Part of a small language model's weights.
Size: width 192, 3.67M parameters.
Training: 147M tokens, 8991 steps.
MLP neurons of a small language model. Each row is named by its layer, matrix (gate and up: input weights) and neuron, and shows model dimensions 0-191. Each number is 500 + 50 x the weight over its row's rms, rounded and kept within 0 to 999. Numbers have three digits each. A neuron's up and down rows have the sign that makes its largest values positive.
After each neuron's rows, "fires on" lists the tokens most often at its 100 highest values on Wikipedia text that the model never trained on.

L4.gate152:478455534516458529484491582487456513473511545437510481454478546502472553487525563426522566516500486398378513517581457472456529498554473488438434515479528500429492406502511579501530512539557467461423524442518431450479411522546537461455469611475516512527528540560471437529501585460457527513546417591456505452407478496531512551462470495531459605447470520461465499436500671464517546561496538572494477433525434573551487522435474480515478464511522482448475483505477560534491594470415514384497457462489483549558543515543609521556557551472422643447532446438614474493595596468450502547
L4.up152:485493517618468481457530482543479474542517493481464487587461543456512548488503458529514491419509471501518496527478567580475495513517499534443427553542533637458413524535414482459585465477453512510502595516408516471548579514424413458521471562443452577467486551498468560481517554483595592452443436498613484587457581477489516542475505455403478442455433513475421469474510572554556458556460497444484474580471530564396589558493478483471515468468460456372396546509455556508508510505579487410500539487527500540355547521521551484480564489549401503584482471524544504584440479509527465547
fires on: "–", "2", " or", "str", "-l", " associ"

L4.gate113:575453573629483571431514498493432398591491485493551497536433462556504592507511462484458570532537416536486526468539544465622610483482452430474512550545413457527459556541351533461463549411375508426481543473481461484520489540538448488549530489514460528561429452503490564445432534400493492456560528543502509533505548497555563488456412495512521546438459466497486541551441525393513538478505472516484496524500560459593456569551460527539522451497548462479518536443495475512457421525506515598487503419481548572569474537541469437538512487517521594568510534531467440408468457587418523571
L4.up113:550496485481478484492522486509432462438554519511455457607448502444453487444540461495371476412434449540459494471421517548578494508457418539510480457543498514409485473476493435448417546560551463569478522545467514460452471396514487452507552500494454557567496604506493539479449540454485550487521582559495481539553487526545591545532507540508495459461493507585519583535551479542581540542503504475572610515456430495448518488534452383585543503675506533502493480509482495551460483542522548465457401531506417501429491448492645480544422566437560443473503452499460503591581466513598528577
fires on: "om", "ol", "hes", "es", " symb", "oph"

L5.gate178:514456557473543488475456524451459596520554492534507508553496571429342516586551532483476468443508504388451510543533404522552590538536480529468441512569493543493536501439446481492547506400517559479394520508379519600491546446537539499471532472473526547467504542449452515528545478496526545468580467515543580458498480503495572460533506559481561533519560485502505513525486560506508484465473493615480492487502536468505554490556455632459438329471538555544458513513501493507503570445489513513522431549342517511516503445455453440474496416493450538477600403445515589449442584414445500538
L5.up178:581538564419526549457489564448535417538520494531522517474576411486435462486379529570520520552493557492489503519463461465513434492499424493446520537532439464501528483509476438519553529580498496499501564461400553406535518440524533506491557539500503514549487473447505470505419482477532522493428382582511559527512587552509570428506400569448552539457479444535483427414480436505506497453504532517525558439546476489573568454546557498514446484523664403536496555565541472455454462585485486472421461482518531524515563598492592502480434494549476410471537540431551614446511547416515595568
fires on: "c", " for", "C", " agric", "ric"

L5.gate67:615614434520476543546535507450485518427564483467477472532478481539423484534454578478437488495517467512567516510533577427476508396569478524405494424481441526531461510548620496534496617438519455379595505497500491508456521542530553521463440591547501402522443558442536435444542460474626524444581494426487594396512446564465506519421498535542533471529527453489463561504537583495553503423491523537607511454521507561422453526477609460526436478486517479493495456473461429417463441458554470493490527533475514514509461512497438508496605462501517589480496462513460555512411587542461477495
L5.up67:545491553481458544551492508509487559473483504596539500488376443449499499457531522497482486453461472567522390527530474435439439444514537445506534525513475628499462541520596527488519488546609501487511367539534560424557532539454498509466494534477449434538464555528503431448505451540365471433435447429494505468494490544477559457589527582431527487546437549523490535314418514608598578472574560509426493490462497551465484512523582466565546530527592436557471492504520512431432477503507461455459516520534489537507508497527519463517462527452526471439581534492416505526432500622528542452
fires on: "ri", "f", "re", "we", "le", "end"

L4.gate225:489389396586489493593445538493487470562458429491475491512477554466521502603461578545486488514538522525566560516379547536521565493467551473479583472459440452540470473449531481460466492492486606470558497488511554444477573424478540506539530466447532538566434539485467463486482474482516559445518517474496574427562540460521555542524435535416452499477507588531506447548553483542595549435523534471620503522537563511461521495418439493642486536569512537483394475504508483459537421502509494515413524362519548434468511496471529541572376411416477510515555501435450572504459539453603475530
L4.up225:452439555613522465482394542472527500519464433497530452521507546552556541565376489513490487488577491577476432519469496519478528541497554457496451465474512513460508482509520555475447549568543484529362549519466379442574493546581518505472464489475484515501445472648435519533528517465419432538441539638527528537500450460551528523486550399476432546493550472577462520481556520520496502521453445488546482595521505548436414424343513488440549559598501399457451540507450545486517451559557550518500495464521490544561571537479504479474568562463511530466510521460399539471413499565449458443
fires on: " S", " of S", " the s", " of s", " | S", " to s"

L5.gate170:526458446413483396500476492566370453457494529370563530435520443390456560434535510533485524530493389476641528547606536544502513488522496486455565398415462518497499526490546532451483518548557538412538577480476456461560605499522464434480503509416416555506489547441532519549453478514454573505519522525474454501488496536554489549557570496526490511423392406562548486425543536491535539470461463576441398575484512540530506544526535506519512478500531539396472524533476396433516515521477450517467517591522545446507468546549482532482571445517454380508489564524559460541532565538502475463
L5.up170:569492547458412522444591555534461578426527497562497436464497477521579452574482462504492522519523512534403492483394551482506520499489506610486484462574429403482568463466412455489498454530547468481518560471551573463408445566447513484400535503537489484529555512477455494499537510494482531484630519408574423542510489544437468429595402492515492471545490585506479528451548513501433453531502520507446671542563498485436484488508519437482475530495606599477462673504513412477463536541489494446488492570405493495536506519498474446441453461494544584452474545516399505529456478479492486500
fires on: "s", "ive", "end", "es", "ives", "iving"

L5.gate94:435508458422484491448506471472468579494543475564554424542469507481498383494572552512467505535461472512529527557461461485450448474452499497507538594450468540527526453510454414551535489476534560640583518449568568507428514448491464531517455478501557499579507556430449425554541538519492503517451417509533490495587509420619449540496482511468484456467571424482479507578443474433437428520449593438567495551462470553565521487643570519599486416443497434541459464519483449384467564504494557535507563517428557514496517412560481488514517536520544460480532572580425483412551557515562473419
L5.up94:475530435538356447469514617462502500439543491515564440469564494422455508506500543576470491375475505478489432483478492480452452517483487563520572492477565514532502419559516492428577472501547531531550494409573450456563498400460502475387473425434585513456501512457480508598521586500423569526496508439528465464487481385496521473500465453490412499493436529512547524472495563512577421536458591565529538578536508424539530416526530545564483449490570478527536507682491447450455538488468492502495478565502488531577506550487558473428493546444515574592487614569518519519478473510475471455
fires on: " sc", " ar", " exper", "sc", " Sc"

L5.gate153:459480560418521463514499556453535523524497515453460550451552464485445595429524449423503550524446551456507464459568420487471457451442483545550481575481489514496401605529484568564500444603548466534473413440473588526502427409496479494463525570538534480498511420471532578483438480555543546449455464526493507499553593449527498463463508495545461465530608487503440413481464488389458422560593526602569494635458549492494445511509566505497395464504526482508535595496456423526513501546560534563489430461472365445573499472561487515582566515503539533480442522523411491483568462479525489437
L5.up153:451473431462503503431519499588524581491473458551435521406525538494504457441477415496484559405450532444562523549481495395508581517397394583438502462582493557534523502578538505519402513434547489440412464484521492503519453492517574538498443483475529538641478528480565529463551517539526493553591437445534505529531423534557544502449522512587469515632485524563527417496392496461483474479425495493463492530467530547541470465431542462444599567536489518456511557509513496537564477476571509540453545531450509517508493405475479452559562494472543483622532499438465571387406464518436519447
fires on: " expl", "J", "on", "ug", " Ph"

L4.gate231:456537523577545500428558486490510522495508466496459575473507464520490613538482622550513578494642448562434495562472524457513497564524416490536488494499585492407502500477423482494474488454379545517461545533513490553504526398482570571570474544548537398482498485462535525477480476456481443544384553557537468475490525662467546450535389547533485458473501441545482543521516423467400499484426519491504660468476473533546597435444498477469548546438507481482544511422550512557552460476456413531536455517525587536540521466504486465484417484475559532440483479509426516522530605544473496542
L4.up231:518510524481439531518450457529556489554468493510521530454492509450530550491458405508437504436475486575454550431423488516513514508483525561457532528437472529614504548555432562539543599537534570457500468487590487458489517501476396456506499465548506506553551566489461523469497504497641566529559409533483481448506445568589549381506428468477497559577559511472515467450457545547424533525585589437504497605532472473497437454542516555444344512510446457533582563520435512426372477488430560468458350498497523451504476453498529461493532471560525431508475502566599514555556479505459454503
fires on: "od", "op", "ap", "ip", " Sub", "iter"

L4.gate69:490522412501410442365500501522509415460452560492499480507389440559463384449558443496458467464443453558549573491511492457460492479540520461441616506449495586474505589458507549666484497503533488494514544515477479584488470614531482584529512544545565446451554489501451501519489555536477518442532473405449572498477479537413454474468538508457523440481490452565555479496557487486510455539486488614449463527582517524458515521432514500652358472602513504553514528530535494512455434508465531464511589514511535454535507504526461456452480564497480453493511544661482487469477542560507521481
L4.up69:536516544454466454557536455457434561650464533468456487506515612466447518545479561517569461502615571385489480459567531518506607437423466441525623551558423420571449525510581579522490431428529434484480478533563450469457569480452493595474465459518492512504480452594595540489501523496505556460442450488523560521532515387445442521516498485553456518460459537529472484454538516500462515501496556548415527519537480538512468558562537404600542500455458572460418535553565460557515449511412544455470461373493487440441513433488465448511488561546489517470524536518442566482428484477469487496
fires on: "er", "n", ".", "l", "ar", "or"

L5.gate21:497538453498536431498533533555459554537450489520518565558530547520437449394467471457503444560579498455507587601424521567447480410467526498520508492483477443433476530585494526511570453496458489569569480472509557515470528553550430467489608463557453525482492526479501430529570528436548493405548564590572518549459500570445442489522463374415535401596484487556486529525488571442449436597461442506526486518493472507543533402505515463438411528591454538533488508439539560474579549443503477440521582509481405434608529415507484477429440485568516539446521541495447511547524591537552508457
L5.up21:519433515395488531462546546527532455506482513457539542500537496470488301508515473534436478503496497455507532493417416520515484600422483505543517426463476486474431569499499463501533450497541495515448559464577490528583428502554554589516439568415513497506503486496536455455502527451541540593510509565472565601448438453481538494565644465391504494504560531397505450565520625442628457466538574484519522429490518512427551552504480470541567475634476504550487442516464480525435525500501501468458478449532497427564545551441513423534470501519557475533449500491550511499504437457516605414
fires on: "or", "s", ".", "at", "in"

L4.gate118:481396431467544466411532493546489471603530520615511569552510486427470497558395472535517492417440557442534509484467513531468507507486468512467480499553500417400427534524464570525480470476590459474500533513541521461462459459468434524465549471488475545403533458473493490537550448608448535509492492439460603513603531500505466412527506460447488461519445471432527569457482523624567467535448395491513385483556470528513444560514476620613470489489500491450530562419486560475442548433517483432461513505579412464559524487550543494574544493457521455565534451382495522423515538466598491506
L4.up118:502397546475534484527487545516451481503468468469475549448469488576538486663490486442481497515458503471537584424555546516434551602524458560467561561493495533538510565513483391476518554514646504438424474410494503511487470538502426593549443525425485584474426510483595507565422506544454475483507501495503472455440499503628453505493458504464429500516507537508477509521544473533488491475502461474436405485528425550474510418581486574522494452530511463453451472501464505500506473477632510451456486541574462524446428534432632595474614496542445462466549484427493486503402519498543379452
fires on: "t", "ronze", " finished", "or", ", b", " gold"

L4.gate41:478448507534536538405447467474530524508547439510484420589437438490430483534471475520568519493480466476546417511462510478453511570542564525562559492527461575460501518449536523505544454482519392550542523394484563411559559496500586549448565508450498571558465504455551501559503366525529459524513441481579500450393513529472406542505478442547431542562493524449506507471411522508514556488500429612560450643474472480448422482521437519547472464435550490468506530518474520484521536563525574458474403502386474483630425559520476537508497502472376458559502484456532499543430529565464526595
L4.up41:469459476467615476446489530466461596430489456489474529599443485513570492399476591498563511494508558497482518507462524430487546493518402476384555581537393497435588514511437503558527585481415429466515448449472432472557553513531545472494421471442575492518508510548457444584492562591476514505527453431460464484534552459537584481390478404451462587481511469534481554485460427463520496440524494509562545535561485628479491471443490545507448551511488506513551497496493483549515497484600510556502561531473537461554496486593546458501418544491596481479514487423370480386518570535578478493
fires on: "ir", "w", "ur", "ult", "rom", "ber"

L5.gate87:453543396554510465502480454458564432544520516524473512493456473596495455594472495496501441501542468548453530609455464540458506475422486598425460492466561480502491462555636507512428473541565482550507468471495528526525604517529426432433395479557469529496456401543432561375482534398417533454468502517489505490478461427430627501585490550480556553513560530468522526506578472463587571503500522535517496482483477560489550555512433561543503575464380528500503489421496484465590485575553510477451524529447599390523522512474405539460463408496512489532442448492484468477473456575475549488
L5.up87:439507493489518485533393569466526476455386507462504549458529535555572508525446605471430558543498462444420518449475474556524542406514409503580520529542474401544501476520545485479456518433549550445518424551462435462504482500444424514506538529497463445498543591544437578518450521567515532498578461479555504395460528522447445401601560532584477494456488553450502456585491479445505468492492377448471417476546362504566576507488552548537449474488507396477583518493478520511506483481427549457563525606574555517531492497517546497501525405528457439594465558461458544532559543430451509517
fires on: " | ", " in ", ") | ", "\n", ", ", " / "

L4.gate130:433506424469388534417537445541536501457518443475530542463573508371474470515543544475520443440552540565496374515523497482453430505517491543419527531487455442552581502543463559455473480480540403575411625466420456526541489538545447621426552485456541540633531503523453605539463459474482481465500536563503419461485593424564505481494469507444405489547517512455456469555541539497509457409528490434553503575531597509446574459540501443536541469555482503479509568515488517518530416541502488469418532463459488499508416536478549527514570521530591516497516530580486474401498508508456592466
L4.up130:404464505547455507438495499505430499551455515491506607492597448492517533486570441498488512561457505471521530535580497416518447402461522502462568422534514511556469454477452471516524459447495511566526524562530477615555567518512497529484519552538482473477504501430525579444577445499418484488522422578435526599520559548489505527551523562407426452599572474513544523564606468504520404406520433499492453541525516429429358486495488583494479485627521480494577401486561461471458553539477464487620485474481550535509470471417553427486499477448589502563526476460479407590509509469474531527
fires on: " for", "==", " of", " in", " School of", "==="

L4.gate212:432540374461519488500540471487421544443529487567551500472541434560469455460510495512499556432535548449424370516473421513540515584490519462482574408523463530445439510549437358576489504508508517470459543468569543527514541454445411530385533446466484494528516492508476425551625475468514480630502522586493510473538464638484487466551482416460555600560488514446481509559422475523436497416543537606495524418535527491446480500499496510482502431550528512465541534501421467522546467471453594502404561587430534494544561502499470496496471472538564477504477481517521518375498569553499496506
L4.up212:473443483506553462538408463502477471517500532485497481509598586564434500462481501456609516400558514353512591434502442563521527536551507539512572447531510528399466492460529482516505526535502424529449445496458492465405412412605511553539524537469510517403567534424477492450563481455607552488517502435442499544502364426517437492529411509517523484519490560484509535468502516503542452453530522672452532528459484466561437493506540473503498567463458465511455513523502497534466475531532539523528523506482466521467467470510517383413514583475543544587598404537552521601509521441511402542
fires on: "ant", ",", "ist", "ly", "att", "if"

L4.gate43:505643508526446430444547544438565509538499535482473523450522591536474402550473519490577615528498439512523451540466516478487432502541522461506497483492545493552461518503548589493512579515504515492419554499451400523522476506417497478480452446559471476417427462508566524430415478468482407441538590511412394486579431400486452576550494466453574554491519457537408553552528494511465477422543477557541501500527492527568465542467511446471448497407463599470525438501528584505508618485545550480476485486470508487525455449512461515502585479586525481352557539508493503414575568538475455582
L4.up43:451453498563542494513522463495611467568466477458521530331483467484451491498569527519587482548510431459526498476471630519479486500408492467525405464493433465570561456402443549552519505637487536536499567447462514428554470523386497493532542540482526541449530597523435507479526555562484495501393435413415473507487555533550474583530484533461422551570482504558480464484481495416500442572492582588537546578544528489448494453467555516580468404441463530495438492516469472490558492512498591483537468520508584529555471513526410599527579453519460460465513434449460492445482571501450493499
fires on: " h", "er and", " and", "ist and", "- Website:", "ing and"

L5.gate99:443481508523468472464509449558395508490405525496519559470482528580409531444604450427449445522560492510535465490545511496479441475549486571526552518487573494389507522536574450515484544496560485566510515518494577440495500576548359465407385501543522530500584550549445456527519456459427544485426510506661480443407415505418507538429492499399479519523545575412537564440552502518584497461427420434520508518501489476549456519519480488613418492475464476512551520443459436535558450538494578515544480543538444450465524515541502496421501446529531481527555436582461515508465563488441440474
L5.up99:473500440559465536447440480506543422460545487558524481438522487524498542478611477448543530520409583382511506490465403465438513498480447640469523517477537423537453479448535555534481595466486432559509557543402602395483504490500564516573521512413581440558496516446467508487476468530559476504431428391484526469480445504473479501459484496561453596564497534439499573554493485543513503463417496445509605463498567515624538549417514453515479549417573498492526647497485417467510431485570523519516472563470476508582498520512562493454529566509504495394550490572472483506518533490584507498
fires on: "\n\n", "omm", " on ", " comm", "ا", "ل"

L4.gate207:528532530548515560463402469493474596468376385486512547543489554434543458467413501577468477539397493460508492562480522468505481503567513570465514523461484548518500525546538472514486403539465490488567585397496455530446503543482454505540470508563512504492586465579531606491510514510492514505502493439390517449463493506549603472543508548466426427528537451373551470502479569474415442501421559482517542532465511504498569493385540565502539459509557490469550549561460579604436582471488453482486565461464434431476449438466481436501505533550491492478493341528566451480543474569519458614
L4.up207:557534467442503495543491516457412487572489492438478484519492543432521615540522517516490422543466423475464421534497553454504471440551499511557547565497422443481503513553581487464488503596426518521568476549496459459474463479501468466469394552600519556544571469477442570571451438572531489623437555468476508442534449480425462463475519521572396553598462421538536465546550534483495554412492442480491526483464493606542533526471544501587517554594499533514505544488540525609407594439503505524514573485387528544442437488473519425457548519534539517533433501463471483464545551429385405496
fires on: "%", " most", "hip", "est", "ing"

L4.gate117:553465489539500570451532502491413522535488500613471461458499541528510561523478507415519463475448442447465619459518590500467475487554565472438436477459597413548519498504577557463393582492513477393509471472515503428476536467553501530566493467498548555609489421460454589520518471431428481527457469588458488436516418503574438521537508556556477503412403535421443444561582469506482550528501537468516515488506523494567492567426482460577517507506575460491542459477541553437490400402468479473421534559606573530470544485543472601465480453472504554435518519505525455493444429539483604573
L4.up117:530532582450404484554412538557413480599478469542532489458555656553590575483423511533510512471559529497537527531493469519477442563458459373490496365477412498563478476528518397578477536451571529430478544455496528505524506481516452462416504547454530531480469474499492525481382493522504534503416423562461554477513461467503479597454495528550524463473468376455512513537580485572458537530510447524442486494468481502505518482480531383474540414459607480496498510524456497467438610448488573452510506489608493515520555529554482568487417525467485553438512501564509500509644479522490530538
fires on: " sp", " Med", "|---|---|---|---|", "|---|---|", "|---|---|---|"

L4.gate240:459501565415500583628554544516422564406476516498455448290468449457512487511556443530461477509472533498543520441486424438495454546449500492553435529465461545531495524544605567509481560557429527474503589487533466608524507501519459488557513399478547525588415512510505427551506508535581512516476486574459531502603552464425439432475506516487466445479525551461494528495527494521484507519475552490574423585460470469558516522540503503478506517570555530558532493544523469497426474479511476504438418520442483417503580409515493471423435579544464451484510404519433477504647507458500576458
L4.up240:480644514582575483527536561567483378507507491485437481494482444499380523510494549510530515493509526482477492501466533495504477535496490496531460493562466473543477595491511546571434561549451501528503515442570513459405601506452477466481494512595505484541543528568528555389519568485514631482511590521436437510510441488592426529575535529461504524484492487607516517512442438493479551511474445512443543448399416567435559536511581547523410425450540523481474502498414488431465500520543509546473487484522426461461461488551504476598323509407461542500515483477456527532550432546531528380
fires on: "o", "a", "i", "he", " qu", "op"

L4.gate224:529429442421503596499544422544524587484551485536520466496453484491546511500497556521503456491451520402480495450492473414531514489549535465501473498542475366521438569476558451454501564466546487507443463527542471509413483532536539459371533557511578491507479509441399530533507477468515599409455549521451503476480527549483510517362495443407566485514449518409507555520478546459507573490461468488595503505487519663550443496468477576494430479415466547474533472501406580425533560543520533504464461521576557463499555538569376508520454474471494511475578444527423515522632522542539434440
L4.up224:465505492514480571388440508465563525485540533561514506515518530425588445436613488502525489515500538494487456620440485504521591510481532528484457468451544534533499525405412494480531497539534514462403463568516470490554406466470506488575531523472482523443485500463466565548571507454511488473507460458533428391465548579453491491496509544536550581587447500562504574495459533558501545572459474449502428428384391656465494555458536531501414504578413505502541520488495640580529501462460505448463547442429521466526468490472440507442539520477510565509517521384510517413439474381492510547
fires on: " f", " in ", " ", " September ", " | "

L4.gate108:499531535570604523471476598480489506458425506426490440540511485494534527486492435458519557450522403503357543487594421514408530483431581497506503553494527544476508536457551557542521507556525483536466532509432438594411593483497539559547477464500496455566489481506527417488560481365458468639565491530421444480414426426521441504531513512548458451518480439525470545538509455530569452508557490480535495418339500480548496490526516468529511421454568502478514526596531468480553528465536481592445509437548526553563441454397498529550486552502496490459569519531390493471444449448553512518
L4.up108:445491527586561441560497510472492477469481552575566505434591449488512504509576556436554529562502496502462504447465422439497604579443526454477490441553520504466423578484441543463463461590585404528427474531487501506450545508494541549484564504627526457471437487461502483503544469492481577553518423508509485482517533437559430473518578464552452462493420516459484531506559479414433573514428498444526396466535407499415434392515449434526475487479530510497492512429533567541580489459574464383540445511578488511579480476549564522556451559508597477528490410485519634474543490424505474467
fires on: " called", " known as", " titled", "itled", "981", "986"

L5.gate112:602422516515406436430465462426511413578422474523477560445510540576544557525497470505571473400460513560511574531515557478439479440452504496488487527465442575579580581518449478447550531528552475604456482586577528576465454449475519493423523442498566477536460528554556449500470553558491509495466381544539570464489502449532496455528454475481484472474385481566490439500494451462508477507517410488524448526474471500573478572542518481562474450537493514473469528488454589432534462517526582477499457518483449550500568517444509416467543633385474463411550461450600405472557497407535464489
L5.up112:528573555501523477500543514504568431492523546525516481507589531550435486471459392555491581504471492557600512478521497474462405522503464498569514456541402533528524476507470519434487538551529551500556584443473571451465504427511523433550471551441570416493561432516517474512522532495455416536507526403581484428514399588503565595466537511441543476433408603498482422559497454524529460476444582467521497494516418585480571589528506471481538531582457411459519503477408319490575497515505485467493520533519551538459526441551481493578475554386441555564422471491516522515531543460494486549
fires on: "l", " fl", "n", "kn", " sl"

L5.gate135:527437445524494554482464516500446556541441489528428419527543457384598424565585459515507517452436447478497442611454484590498461559523513566472557464488402492499532483577560431527475438505475511555531495581471504497514517509523468528355522504492575568557487583493473497525498512440534495522510469393467547480373564551474516575579565438455511560575491500535482528488515492558468503533457450499466488527526473461492436485443520448492463494499489430451428496526504613500386492561475495476365518437632543451542557478501524614504554548424525505573543456442525471443474519459459475587
L5.up135:439470495443421509380462453456444618479497592510511542623540488535561462527494595557524463501566464563469462525438480524569601616424423459566571435512469450454580513501445466485465441437477490554487486534433508489478438501492550509517576577565520492511403424450525491490533502565501501428480532451511444522570565452564531498537519567508439483577471536550504403514471526560555411569513442458421555524460485436489512538478509496469480553508545484483528462582477543460513456470484414482439500443582494595523532523421421475490374508483519470444416614543475457532532475458528503477
fires on: " this", " un", " that", " main", " any", " in this"

L4.gate183:460597504489464525450482625373525476480564449546499481460464584511491437466543455479630513491576379557577474562554525561471548547500499505509467553568492453378468505513466532544575471460429444483434533483516437495552542417429524578483464489502496569513529562442584482556484521504476548476481442433544482499517529493541461470523481482589469513547434450492461604491511550505359552516556516426538501511515388428480547470511431476436536535433497604438487415461521522541489411504524566483454524515521441511495507540419480412472481489519498478436397526566553527534555598480518500562
L4.up183:501491562511605484488505535456532449488465479491523513493559568464379471452499422505559557501507458413580452512515501536472479476476460486465448490529571427555556438421419606478487511546377578443513518437405478584510429440527552552536463485483476543531609510519550428526565557570444460540516467471484471475564507468469500458519508486466570464411567429506520519467536609473441501492496456470554605479579591572507543490490460444468450450494455449509571503478516358545539558636519485464538403468488448473528467467598469492517512534433467641500524478541553509525522540483488533540
fires on: "ip", "/", "ec", "iter", "re"

L4.gate93:370477470504444473520467641489540575504494494472516450517519454527465540490538438512473474448519615553522474469549535564439505453513490468473555401553540495445485597415488397514396451570516540458397473516527530515540516415444561558432484482515450573521468511577557495453374457481439532460527469460575464491465565540436430451508573526494425536521570498502500549556572547387435531537557511501601500578413569476504519549535418473459486394487532494425476454462538445478558504569519510531607544485572528463492521500515543479512573478592488464527413514427463500499462468497533524470
L4.up93:463495427495543433490554448465519502468508518454459438419453526428490565450648487453576477478433364423486572525482474530496480571528510558562530467435584493507628551495536480481522559516556551474532524491509480538536544479541529561500468509475422443556548505489406509498543427493484493535486484517588425499551511514495404499468510515490477446599604579535426526532407414488582541579580467459539469578523421594540482510487545523529516502486446517577511519518520525471566392455536445436513450494542493443452525415564489427419504466605534488455446570491462520482421418503438555486
fires on: "J", "j", "ug", "ag", "ven", " (J"